config.yaml
hidden_size: 256
num_attention_heads: 2
intermediate_size: 1024
hidden_act: "quick_gelu"
norm: "layernorm"
rope_fraction: 0.5
tie_word_embeddings: false
init: "normal"
init_std_qkv: 0.0398
lr_head: 0.00726
schedule: "wsd"
decay_fraction: 0.618
final_lr_fraction: 0.0
max_seq_len: 256
dataset: "wikipedia_en"
MLP neurons of a small language model. Each row is named by its layer, matrix (up: input weights) and neuron, and shows model dimensions 128-223. Each number is 50 + 12 x the weight over its row's rms, rounded and kept within 0 to 99.
A block is one neuron, or neurons of one layer that tend to fire together. After each block is what it responds to, as a language model described it from the Wikipedia text at the highest values.

L6.up37:30 69 25 65 37 34 49 49 45 39 20 51 50 24 41 25 38 40 51 60 45 56 57 53 50 39 60 66 65 56 59 59 52 37 55 57 49 53 62 58 52 38 51 48 64 53 41 70 42 52 52 63 47 58 56 48 52 51 44 36 51 38 36 50 34 42 52 50 49 49 65 64 51 76 50 75 53 38 43 34 49 62 72 64 65 54 72 44 64 55 60 72 63 41 39 59
L6.up316:43 36 57 59 53 60 52 47 57 53 40 54 47 59 54 39 34 58 49 42 63 48 70 61 47 29 42 56 62 15 63 34 46 51 36 54 29 48 52 62 57 38 46 33 56 52 56 65 47 40 38 49 60 54 34 56 54 58 60 29 58 49 69 46 62 49 48 39 69 55 49 68 66 66 53 34 61 61 39 19 39 56 54 47 61 53 34 46 61 40 29 40 44 43 31 56
L6.up499:49 42 46 45 54 60 34 61 52 44 71 51 37 62 48 36 23 46 35 65 50 53 70 49 45 45 39 46 35 38 33 48 54 53 62 43 45 56 74 55 41 63 60 51 55 24 53 49 57 65 51 52 49 52 73 48 48 36 68 25 40 29 54 48 62 41 54 46 63 57 57 58 47 62 48 27 61 54 38 46 40 59 31 46 53 50 42 36 83 57 56 50 74 43 51 37
L6.up1017:49 48 50 45 29 52 55 47 71 68 51 65 69 52 57 51 65 52 47 62 35 52 65 53 43 38 36 28 55 45 43 61 40 37 58 58 35 48 35 53 39 32 39 38 58 36 25 44 47 33 47 45 50 74 46 67 54 30 47 39 41 59 53 53 49 66 44 45 65 62 62 66 60 56 30 43 49 36 60 62 30 24 46 50 49 56 28 51 45 50 57 79 59 43 34 71
Responds to: Token after lone letter

L11.up560:32 32 41 73 56 61 62 51 62 53 28 66 53 55 37 60 39 55 36 56 57 86 63 45 52 63 65 44 45 74 49 61 44 38 56 49 50 48 74 37 48 51 38 54 32 61 29 46 65 47 43 28 52 52 52 54 55 41 50 56 42 45 67 45 57 27 54 68 42 39 53 68 58 62 50 35 42 42 30 42 58 40 69 16 32 59 51 62 40 42 66 46 56 39 31 41
Responds to: Mid-word name fragments

L6.up245:35 34 36 55 67 51 41 37 63 68 47 46 59 51 60 48 51 49 43 42 60 36 56 47 59 34 71 21 50 48 45 62 49 49 58 55 23 65 55 40 60 37 57 49 44 48 34 66 70 68 40 42 52 58 26 30 34 31 54 39 40 47 81 67 52 56 63 50 51 66 35 53 55 25 43 62 57 45 41 44 57 64 53 56 37 51 78 74 66 50 56 38 55 36 38 50
L6.up602:54 49 47 37 56 42 52 60 52 47 63 52 46 53 58 39 61 56 52 50 61 35 67 53 46 71 45 38 45 30 62 59 52 57 67 53 33 69 39 39 49 50 28 38 33 64 35 32 51 47 43 55 47 43 44 78 29 24 42 46 45 65 52 47 61 59 65 52 48 46 44 49 68 58 34 45 44 61 28 34 54 47 44 57 53 53 46 54 63 49 66 55 75 58 54 52
L6.up705:48 26 53 37 36 67 59 54 50 68 38 58 83 62 42 54 33 52 41 45 62 55 58 62 71 43 44 61 23 46 57 59 54 35 53 62 46 75 44 35 62 52 62 55 40 35 44 47 49 67 39 49 70 45 51 36 63 49 55 81 69 26 58 50 54 44 63 58 46 49 63 34 45 49 38 18 57 53 61 32 38 40 43 57 49 61 61 61 51 53 66 47 44 47 50 74
L6.up830:60 60 18 60 48 32 59 44 36 52 59 37 64 45 29 25 45 63 46 25 55 44 53 63 43 64 76 45 20 51 35 53 56 53 55 43 65 51 68 40 67 36 46 57 25 49 49 45 64 44 29 52 53 48 43 32 47 35 49 47 40 42 36 40 42 68 64 58 43 62 44 35 41 18 64 48 55 54 48 47 68 62 68 53 44 59 54 69 63 64 62 50 45 45 44 69
Responds to: Mid-word subword pieces

L6.up195:66 50 45 44 42 34 48 62 44 51 61 54 50 60 25 49 46 41 63 31 57 49 51 64 31 34 59 56 37 52 48 48 42 46 41 29 46 40 72 68 65 70 29 43 50 45 49 51 57 45 54 51 57 35 62 57 35 48 62 37 55 50 38 52 62 33 46 56 48 57 53 62 60 48 27 70 47 48 66 56 63 62 59 47 53 46 47 64 60 62 53 80 53 65 60 57
L6.up512:30 43 39 57 52 35 58 43 55 34 45 71 49 39 40 57 56 45 54 50 57 51 56 47 41 63 50 43 36 61 70 37 56 49 50 61 75 37 44 61 64 31 49 51 48 49 55 74 55 55 53 42 43 65 53 54 46 42 65 61 66 56 61 55 56 72 66 34 58 58 42 73 61 39 46 54 57 57 30 44 38 60 56 79 50 57 55 51 33 57 68 62 49 47 75 41
L6.up853:60 54 53 67 42 40 54 41 50 67 59 56 83 40 45 56 33 66 49 36 40 41 50 62 31 83 56 42 42 81 35 50 67 56 32 52 36 46 41 38 58 44 44 54 53 42 54 39 62 59 48 44 60 64 66 55 44 37 44 58 60 60 54 46 53 52 36 12 58 38 47 64 35 64 61 26 84 55 48 37 32 56 53 33 68 43 53 67 38 49 56 66 52 54 42 61
L6.up949:36 56 67 55 65 41 46 50 39 27 55 48 33 39 61 67 41 53 48 42 49 57 57 46 44 45 35 50 58 62 61 42 67 57 31 75 39 33 65 35 45 77 69 73 54 66 35 49 38 48 41 66 35 64 62 37 52 52 58 48 72 37 42 48 38 49 34 39 49 52 48 40 50 54 54 64 57 49 50 46 60 47 33 52 27 51 42 64 34 49 66 40 43 78 58 44
Responds to: Section heading closers

L8.up66:65 61 77 61 56 47 37 70 40 44 53 45 47 63 39 31 34 57 44 25 48 63 47 29 61 54 24 39 46 45 72 60 83 37 56 62 42 50 47 59 50 51 38 33 55 56 47 49 37 56 50 46 58 58 32 41 45 45 66 68 47 56 59 45 37 62 22 57 56 49 55 67 52 30 50 51 45 55 64 48 64 52 65 32 39 44 60 76 41 55 50 65 59 58 32 53
L8.up182:48 30 48 55 53 69 61 46 68 33 50 67 73 69 56 42 45 55 18 46 47 43 41 51 71 26 56 45 37 41 42 52 73 51 54 39 69 48 56 51 59 46 53 56 43 55 49 59 40 55 40 46 31 31 36 52 56 42 50 42 43 54 63 73 53 79 58 50 56 56 57 48 49 35 70 38 48 32 39 38 49 46 38 63 51 49 52 67 49 50 35 60 34 48 44 37
L8.up194:52 60 56 69 53 34 35 53 59 54 47 59 56 49 31 26 24 44 18 49 58 50 34 66 73 46 25 37 32 44 64 55 65 41 59 47 46 52 69 32 49 43 70 30 34 47 43 56 54 42 43 52 57 48 30 50 40 44 55 64 33 55 67 57 53 69 36 47 54 47 62 69 49 54 30 49 41 49 41 67 62 80 44 59 54 46 76 76 60 55 66 60 57 40 82 38
L8.up411:48 56 34 60 50 42 37 41 53 52 47 58 55 30 43 39 51 58 37 63 67 35 34 48 51 31 76 79 50 43 62 49 52 30 55 46 66 45 61 50 60 62 53 47 69 59 52 60 37 58 43 52 54 43 62 73 50 59 40 52 49 38 41 39 61 45 61 34 50 33 58 48 31 43 35 56 45 55 62 64 41 49 51 54 38 55 47 52 48 33 37 49 51 63 41 37
Responds to: Word-completing suffix pieces

L8.up97:52 53 48 40 47 69 55 32 71 48 53 48 61 61 36 50 43 55 53 35 40 48 43 46 63 58 59 45 54 60 63 45 59 65 49 34 37 47 50 53 40 27 43 41 39 59 56 59 55 57 54 58 39 42 45 49 48 51 54 48 40 42 43 19 48 45 52 52 26 66 52 41 48 47 70 58 37 38 57 73 39 72 42 53 48 48 57 42 52 60 75 54 44 67 41 68
L8.up509:39 54 53 59 60 34 63 42 25 30 58 36 43 48 53 32 51 47 52 45 36 47 36 54 29 47 65 35 39 57 55 44 45 41 46 65 48 55 47 55 73 61 31 78 28 46 61 62 45 52 52 40 43 30 69 75 49 46 55 74 56 75 53 58 73 57 32 55 63 60 73 55 55 47 60 79 63 37 48 48 52 41 43 56 61 63 54 56 44 51 59 48 77 48 49 56
L8.up716:53 48 38 43 79 56 55 43 60 57 42 35 58 45 51 55 47 51 47 49 53 43 47 59 54 55 42 51 50 48 69 36 45 41 56 49 52 44 62 47 51 54 37 58 36 57 52 70 41 47 54 46 57 14 34 47 61 65 72 59 36 54 48 48 47 51 38 41 33 41 47 37 63 65 58 42 46 42 64 62 60 58 56 71 57 32 51 57 46 48 69 35 59 50 39 53
L8.up857:75 58 61 33 45 61 47 43 46 56 50 48 52 68 61 48 47 59 40 46 41 62 46 41 61 60 57 44 36 47 44 29 40 14 26 61 51 50 42 53 52 49 62 41 53 52 67 65 31 48 56 60 47 47 12 45 47 48 56 70 42 21 56 52 54 49 47 51 70 53 67 74 46 43 48 33 63 45 55 53 52 51 49 57 49 65 53 59 46 59 27 66 34 33 61 62
Responds to: Quantifier endings, relatives, heading closers

L11.up595:49 49 62 55 63 52 63 45 42 84 44 62 70 37 54 50 42 52 48 52 34 61 66 46 45 38 66 53 48 51 69 46 43 40 39 60 58 63 55 30 60 43 56 57 59 66 37 61 62 42 65 50 64 48 59 39 47 35 28 81 19 47 59 34 43 52 36 53 66 49 47 54 70 63 52 51 64 48 31 49 64 58 42 55 54 40 55 40 61 68 38 49 30 41 48 45
Responds to: Clause-continuing auxiliaries, word fragments

L8.up344:56 43 51 45 53 46 50 40 40 21 60 44 52 59 57 43 35 66 53 59 58 50 51 56 59 59 37 43 54 39 41 48 51 37 57 37 66 33 17 76 68 62 43 29 56 41 57 54 73 36 61 57 40 57 52 55 66 28 43 62 58 42 58 54 63 47 51 44 40 48 74 50 38 40 56 49 55 53 24 34 39 46 64 64 68 40 38 46 31 45 45 71 52 39 30 54
L8.up573:52 63 52 58 58 54 49 45 37 43 61 46 38 67 37 27 46 36 53 20 39 57 41 42 65 34 42 51 59 52 56 35 61 44 39 39 36 70 64 51 52 35 77 36 71 55 54 58 52 60 60 54 30 34 29 59 45 47 57 53 40 61 38 60 69 37 43 28 34 80 42 38 60 66 49 40 58 54 60 34 49 52 58 26 69 47 52 31 53 36 63 68 56 45 64 42
L8.up780:44 54 36 45 37 59 48 42 43 42 56 60 44 39 28 49 36 59 57 21 36 64 62 31 40 54 33 23 63 42 62 66 57 47 68 49 60 63 52 63 46 44 57 40 59 65 53 51 63 45 58 32 55 50 59 38 72 48 34 68 46 39 67 49 52 59 53 46 49 48 57 47 43 59 43 52 62 90 49 56 54 59 55 37 62 68 52 25 31 71 53 68 53 32 52 42
L8.up842:51 32 34 34 55 67 64 68 43 52 48 39 66 45 64 50 56 46 56 42 36 47 68 48 38 64 45 40 59 46 37 56 42 64 18 29 53 76 49 35 43 53 43 42 51 52 71 52 56 33 50 53 73 40 62 36 49 36 34 49 66 54 59 37 61 50 26 62 44 69 67 49 64 59 54 63 59 55 67 68 51 39 43 46 67 55 57 46 47 54 39 66 47 56 74 40
Responds to: Mid-word "et" fragments

L8.up11:33 52 26 58 51 50 56 71 45 45 55 36 52 38 45 45 40 36 65 53 44 27 40 52 61 37 47 55 55 31 68 53 60 30 56 67 43 46 63 49 33 68 38 43 46 64 49 49 62 36 42 46 21 38 41 52 35 48 22 37 53 59 53 56 49 39 39 49 65 66 47 58 67 55 62 94 50 62 35 56 45 69 47 56 49 44 40 30 41 70 66 59 45 38 65 40
L8.up923:59 41 51 53 38 47 50 37 37 86 66 34 39 70 53 53 45 41 72 31 64 50 59 65 56 29 48 19 53 52 35 37 45 57 38 48 59 45 54 51 54 69 53 49 63 54 40 45 58 61 54 25 32 52 40 43 37 29 50 34 55 60 48 56 70 54 57 69 61 22 51 52 59 41 41 43 62 45 38 27 46 51 60 59 57 54 57 51 50 62 36 23 55 49 58 47
L8.up966:46 62 47 62 34 53 50 44 48 65 63 64 50 61 38 55 33 52 47 56 45 60 65 60 36 61 46 49 56 38 52 48 65 41 27 48 41 72 74 57 68 56 33 58 39 50 59 60 36 47 30 46 28 30 49 56 59 29 42 28 45 68 64 51 60 54 40 42 43 57 54 51 45 32 67 44 37 40 39 58 52 72 45 53 57 61 69 40 49 55 66 67 47 28 30 56
L8.up1022:71 45 50 36 45 44 52 43 37 49 47 66 45 26 59 30 47 62 44 38 34 50 64 40 57 70 38 49 49 47 64 64 55 61 34 57 39 70 66 43 43 48 50 61 57 47 56 50 63 67 53 67 61 48 55 58 41 68 54 62 55 63 59 34 60 47 25 37 39 52 49 46 45 32 70 42 52 52 33 51 30 55 73 54 38 46 72 38 37 52 66 65 60 44 39 58
Responds to: Mid-word completion fragments

L11.up687:40 48 54 76 43 48 47 49 45 22 47 51 55 51 51 67 49 51 30 61 62 50 51 16 55 47 53 52 50 57 60 38 37 34 48 64 47 47 45 38 71 39 57 50 72 52 70 35 60 51 49 67 43 43 49 40 52 57 56 58 35 48 55 44 30 77 46 62 54 46 86 60 25 68 51 42 45 41 68 22 48 28 63 58 56 65 39 56 48 58 35 65 49 58 44 53
Responds to: Ordinal position words

L6.up15:66 70 55 63 61 47 70 53 52 49 63 44 55 47 35 54 50 64 42 69 53 49 42 55 41 59 72 56 39 54 67 69 52 46 45 42 46 61 54 42 36 61 36 39 48 69 46 48 51 48 30 61 39 74 66 50 54 67 35 56 40 47 55 42 45 37 44 62 47 39 60 68 32 28 46 39 61 44 44 50 54 49 50 61 29 47 49 37 59 54 53 56 42 45 52 50
L6.up565:65 69 26 58 54 40 49 45 42 44 34 57 38 51 39 41 74 53 61 33 37 62 41 50 38 47 59 37 52 51 68 39 50 22 42 37 27 42 51 52 58 28 56 72 53 64 54 33 72 45 62 49 54 52 47 49 57 37 49 63 42 63 53 48 70 50 33 46 58 69 67 51 59 49 66 56 48 51 73 46 45 50 62 55 33 49 28 52 61 61 42 36 48 63 72 60
L6.up681:66 34 64 58 63 37 53 44 52 44 33 46 51 50 47 39 64 49 50 48 53 63 45 41 50 50 46 28 90 55 55 51 49 47 66 46 54 33 58 49 45 72 51 37 58 38 42 33 56 42 59 56 56 49 72 48 39 45 45 49 49 43 25 42 54 32 30 45 47 38 58 53 52 72 45 49 55 45 47 45 56 39 73 33 58 61 41 72 58 50 43 50 60 66 56 53
L6.up755:42 58 61 56 60 14 56 55 56 27 39 60 73 56 51 35 54 71 42 74 61 59 58 48 38 64 48 57 74 40 57 42 40 45 52 36 49 37 49 31 56 41 53 47 35 83 57 45 59 20 56 61 41 51 50 45 57 44 33 54 41 52 36 65 26 50 43 48 49 61 69 52 42 44 58 36 63 45 36 67 52 71 55 39 58 40 53 63 59 42 63 37 63 66 68 36
Responds to: Clause and section boundaries

L11.up862:57 45 48 44 39 52 51 50 43 58 47 36 47 39 35 68 63 46 64 56 32 41 42 64 44 64 64 67 51 49 58 42 53 41 40 40 52 52 42 45 29 48 32 30 50 48 41 56 63 50 62 52 66 30 50 20 70 44 42 54 35 69 31 44 59 54 78 52 41 64 51 62 48 49 51 33 63 52 53 46 38 39 48 60 51 50 45 53 32 36 52 57 62 49 65 77
Responds to: Mid-word continuation fragments

L6.up25:53 45 31 56 58 46 49 30 50 60 68 52 64 50 53 53 46 56 49 36 59 42 46 48 46 24 45 29 60 46 60 49 41 42 59 45 52 42 81 34 42 55 52 55 53 18 76 49 72 60 56 47 41 63 68 55 47 21 49 74 51 53 47 26 61 46 58 31 44 54 48 71 41 48 63 30 49 63 63 41 53 47 30 40 57 57 51 24 63 47 49 61 62 49 61 64
L6.up132:42 63 72 46 61 23 20 42 62 43 52 49 44 40 57 69 63 19 46 50 40 56 37 63 53 44 59 42 55 37 43 72 57 61 55 51 61 46 65 32 53 68 46 43 67 58 54 35 48 60 44 40 46 46 69 39 35 42 60 57 65 65 47 25 27 59 56 58 54 65 57 42 93 45 40 48 58 56 34 39 37 65 39 37 56 33 50 42 41 42 72 55 37 46 32 36
L6.up277:42 56 54 44 60 37 56 50 49 83 48 34 52 41 71 52 74 61 41 43 61 44 36 35 51 30 56 35 49 16 52 50 55 58 29 73 57 67 33 46 60 88 48 39 47 50 56 46 55 43 44 31 37 40 64 15 40 74 30 41 44 78 47 42 69 49 38 34 53 56 57 47 67 67 39 41 53 60 46 51 58 73 46 22 60 58 58 35 51 39 47 63 42 61 55 62
L6.up1001:20 71 55 55 32 36 52 61 40 55 56 70 68 48 53 78 35 49 32 59 28 73 42 48 59 34 48 70 51 41 41 52 52 38 62 20 62 43 38 37 53 36 43 54 67 54 46 59 48 55 32 45 51 48 55 34 46 41 31 61 42 53 60 56 54 54 53 52 42 58 64 44 42 56 34 53 45 66 53 69 40 51 24 36 56 73 32 26 62 33 59 40 40 53 70 67
Responds to: Word-completing final pieces

L8.up562:52 56 39 44 60 33 38 41 46 51 44 42 44 58 56 55 50 56 24 31 67 48 30 56 44 45 55 14 52 55 56 35 57 44 50 49 54 35 74 48 54 34 47 57 44 60 34 61 51 52 44 50 51 52 37 60 56 61 58 47 45 36 43 51 47 62 54 52 33 53 53 71 49 33 54 53 68 73 35 51 39 49 14 46 73 23 43 72 44 54 48 46 22 30 44 59
L8.up582:50 57 37 52 44 47 66 44 39 41 44 51 55 75 42 46 56 68 38 62 62 66 51 45 19 70 48 42 34 67 41 58 48 40 44 48 51 56 56 51 59 41 57 33 43 29 44 38 39 49 48 50 34 58 35 49 48 59 41 49 56 58 43 31 69 44 53 60 50 41 53 38 46 63 63 62 51 44 54 40 23 48 50 43 55 46 20 66 43 35 43 63 54 37 45 54
L8.up606:77 48 47 64 46 57 30 63 62 20 44 81 33 56 51 47 29 39 44 52 55 50 51 48 64 58 54 52 44 47 56 68 46 54 36 56 59 51 42 65 67 34 33 42 42 45 35 43 64 32 39 62 44 40 42 41 56 58 59 49 53 54 36 39 49 43 47 54 59 51 42 48 51 35 32 86 50 59 37 46 52 45 66 54 43 47 33 41 41 44 44 46 42 52 40 56
L8.up660:54 48 39 31 59 37 56 47 51 43 63 45 29 89 56 60 59 68 41 33 63 39 67 55 41 44 52 45 49 49 46 70 60 48 36 62 45 61 52 57 53 37 29 48 74 43 55 31 57 46 57 42 56 55 46 52 45 60 59 49 38 68 59 39 76 24 28 45 64 71 38 56 37 42 70 54 62 65 40 58 48 51 42 41 55 49 56 56 59 39 50 52 44 61 52 41
Responds to: Mid-word and mid-number fragments

L6.up525:49 54 41 60 52 29 46 52 58 51 46 46 39 50 59 49 33 49 41 59 28 48 47 47 44 55 38 57 24 48 35 72 48 44 50 68 52 42 74 50 51 37 43 54 46 59 48 46 51 19 19 38 73 56 61 38 46 46 43 42 55 53 55 60 40 49 39 57 49 52 52 47 44 22 34 19 72 50 60 69 30 53 58 35 39 31 68 52 54 53 55 25 48 60 83 48
L6.up732:65 56 54 59 51 61 36 61 55 55 50 59 55 35 32 44 59 50 60 38 33 44 52 40 54 41 48 68 53 49 73 38 72 33 38 45 40 58 53 68 53 42 53 47 47 42 47 40 48 55 47 54 48 64 22 44 56 52 56 68 56 58 44 45 50 45 46 46 47 65 67 46 57 56 38 45 74 65 45 45 41 47 60 63 16 34 53 56 52 47 41 52 55 34 45 52
L6.up980:43 48 50 38 50 42 42 72 51 36 53 33 34 45 55 58 56 59 52 46 51 59 45 58 46 65 45 44 54 57 77 48 49 36 56 55 56 59 48 73 51 48 45 53 68 23 55 52 61 84 52 58 21 47 56 38 83 45 62 45 45 49 42 46 45 59 59 49 46 54 41 39 51 51 58 33 47 48 48 44 42 53 66 32 38 54 49 55 29 52 55 66 41 25 45 58
L6.up987:41 39 58 41 54 53 51 55 53 40 51 20 44 67 56 41 50 60 36 41 71 52 65 48 46 59 46 56 38 52 50 23 87 41 43 36 75 47 38 54 50 39 46 60 59 83 35 64 46 54 43 55 42 42 60 43 61 71 53 30 44 65 50 39 55 43 42 36 55 12 80 36 41 51 53 62 58 62 60 35 53 42 57 57 48 55 65 45 55 70 51 53 53 43 76 55
Responds to: Number-word completions

L11.up828:58 40 40 34 63 23 62 54 69 65 32 36 65 66 50 60 43 80 38 55 46 54 53 46 54 52 51 42 45 49 52 48 53 67 65 56 45 36 43 37 59 46 54 66 45 56 62 52 48 59 60 61 51 34 59 52 63 42 56 35 34 53 53 41 61 40 50 52 51 57 63 62 45 46 63 53 44 63 49 26 47 77 44 57 36 47 40 52 59 60 50 49 58 53 35 51
Responds to: Place-name word endings

L8.up255:54 36 50 34 44 46 35 48 45 48 44 51 42 54 55 45 49 78 63 42 42 39 40 42 52 56 41 69 42 56 66 53 33 49 35 65 72 51 50 45 37 66 60 49 44 56 40 42 75 40 31 59 36 55 37 49 37 60 33 73 59 36 31 47 52 53 55 56 34 60 62 74 20 54 50 67 47 58 56 37 51 55 58 52 53 44 39 67 54 39 70 36 69 59 48 59
L8.up535:47 50 49 56 52 22 59 65 35 41 49 43 41 51 46 57 54 36 44 45 62 46 39 40 43 33 77 38 31 54 49 59 72 42 42 41 55 69 79 29 56 58 52 74 38 42 46 48 46 54 51 60 55 61 67 41 47 57 45 60 63 58 33 34 66 53 39 58 48 63 65 34 64 55 47 41 44 58 59 64 36 36 65 43 29 51 50 75 59 58 63 50 33 42 54 54
L8.up973:63 52 53 54 37 53 54 61 36 42 57 57 47 44 61 31 66 72 34 43 63 44 76 50 40 42 74 44 43 70 52 61 65 58 40 41 64 35 29 40 51 50 33 43 55 42 48 49 57 50 58 57 47 64 56 40 56 49 23 40 83 63 50 62 52 51 40 52 54 40 40 73 43 56 29 55 35 62 78 48 37 53 61 50 29 44 32 45 39 30 27 57 40 59 65 45
L8.up1004:58 65 55 68 58 41 38 31 51 40 61 37 53 62 50 53 41 54 47 40 56 52 43 67 43 48 32 32 34 46 62 55 63 41 48 80 47 40 57 42 56 68 40 59 66 42 49 52 66 47 46 54 47 59 74 50 50 53 35 54 81 54 27 73 94 58 32 51 42 56 67 48 61 48 63 44 58 52 63 47 52 42 56 42 64 47 55 57 58 54 60 25 54 73 52 54
Responds to: Section heading closers

L8.up165:59 58 53 48 52 38 61 69 65 58 44 57 55 37 61 60 46 38 50 43 71 45 53 70 60 79 50 34 58 43 23 62 42 63 56 56 37 38 45 44 54 66 28 37 50 47 45 41 42 32 46 58 29 58 75 71 45 50 56 37 46 55 44 30 37 47 50 56 53 40 72 37 60 62 54 41 44 60 34 29 42 57 54 41 31 37 40 55 37 36 65 39 70 53 60 45
L8.up228:40 43 32 35 66 25 63 35 57 69 42 67 56 59 33 40 43 51 30 51 35 42 55 45 45 49 54 46 39 47 70 44 53 56 39 58 40 45 35 53 48 27 31 41 56 60 52 32 52 56 47 54 45 46 57 56 70 50 47 70 62 59 64 59 50 54 57 35 37 46 27 44 36 52 43 57 49 64 40 54 61 47 63 61 40 49 58 13 59 44 58 72 41 70 30 70
L8.up280:55 47 56 48 68 41 58 49 35 41 42 54 61 52 53 43 59 46 39 44 57 65 23 53 53 53 50 45 63 54 45 64 41 61 37 67 39 53 58 51 44 51 41 50 41 80 18 61 52 46 54 48 43 39 47 59 52 43 68 41 47 52 23 39 47 57 46 51 72 37 51 40 34 30 53 43 45 37 50 44 44 42 54 33 57 52 31 65 52 49 51 38 32 53 58 52
L8.up772:68 59 48 73 54 41 34 37 58 77 41 76 34 45 52 33 48 47 36 51 54 62 69 57 37 47 55 21 33 45 34 62 56 57 54 49 41 70 45 38 42 46 63 50 66 67 31 24 51 41 41 36 55 55 29 61 65 59 43 36 45 45 54 54 41 34 45 65 50 40 61 42 56 49 45 58 60 59 62 46 64 28 51 36 36 57 43 61 55 39 59 65 66 39 44 48
Responds to: Mid-word subword fragments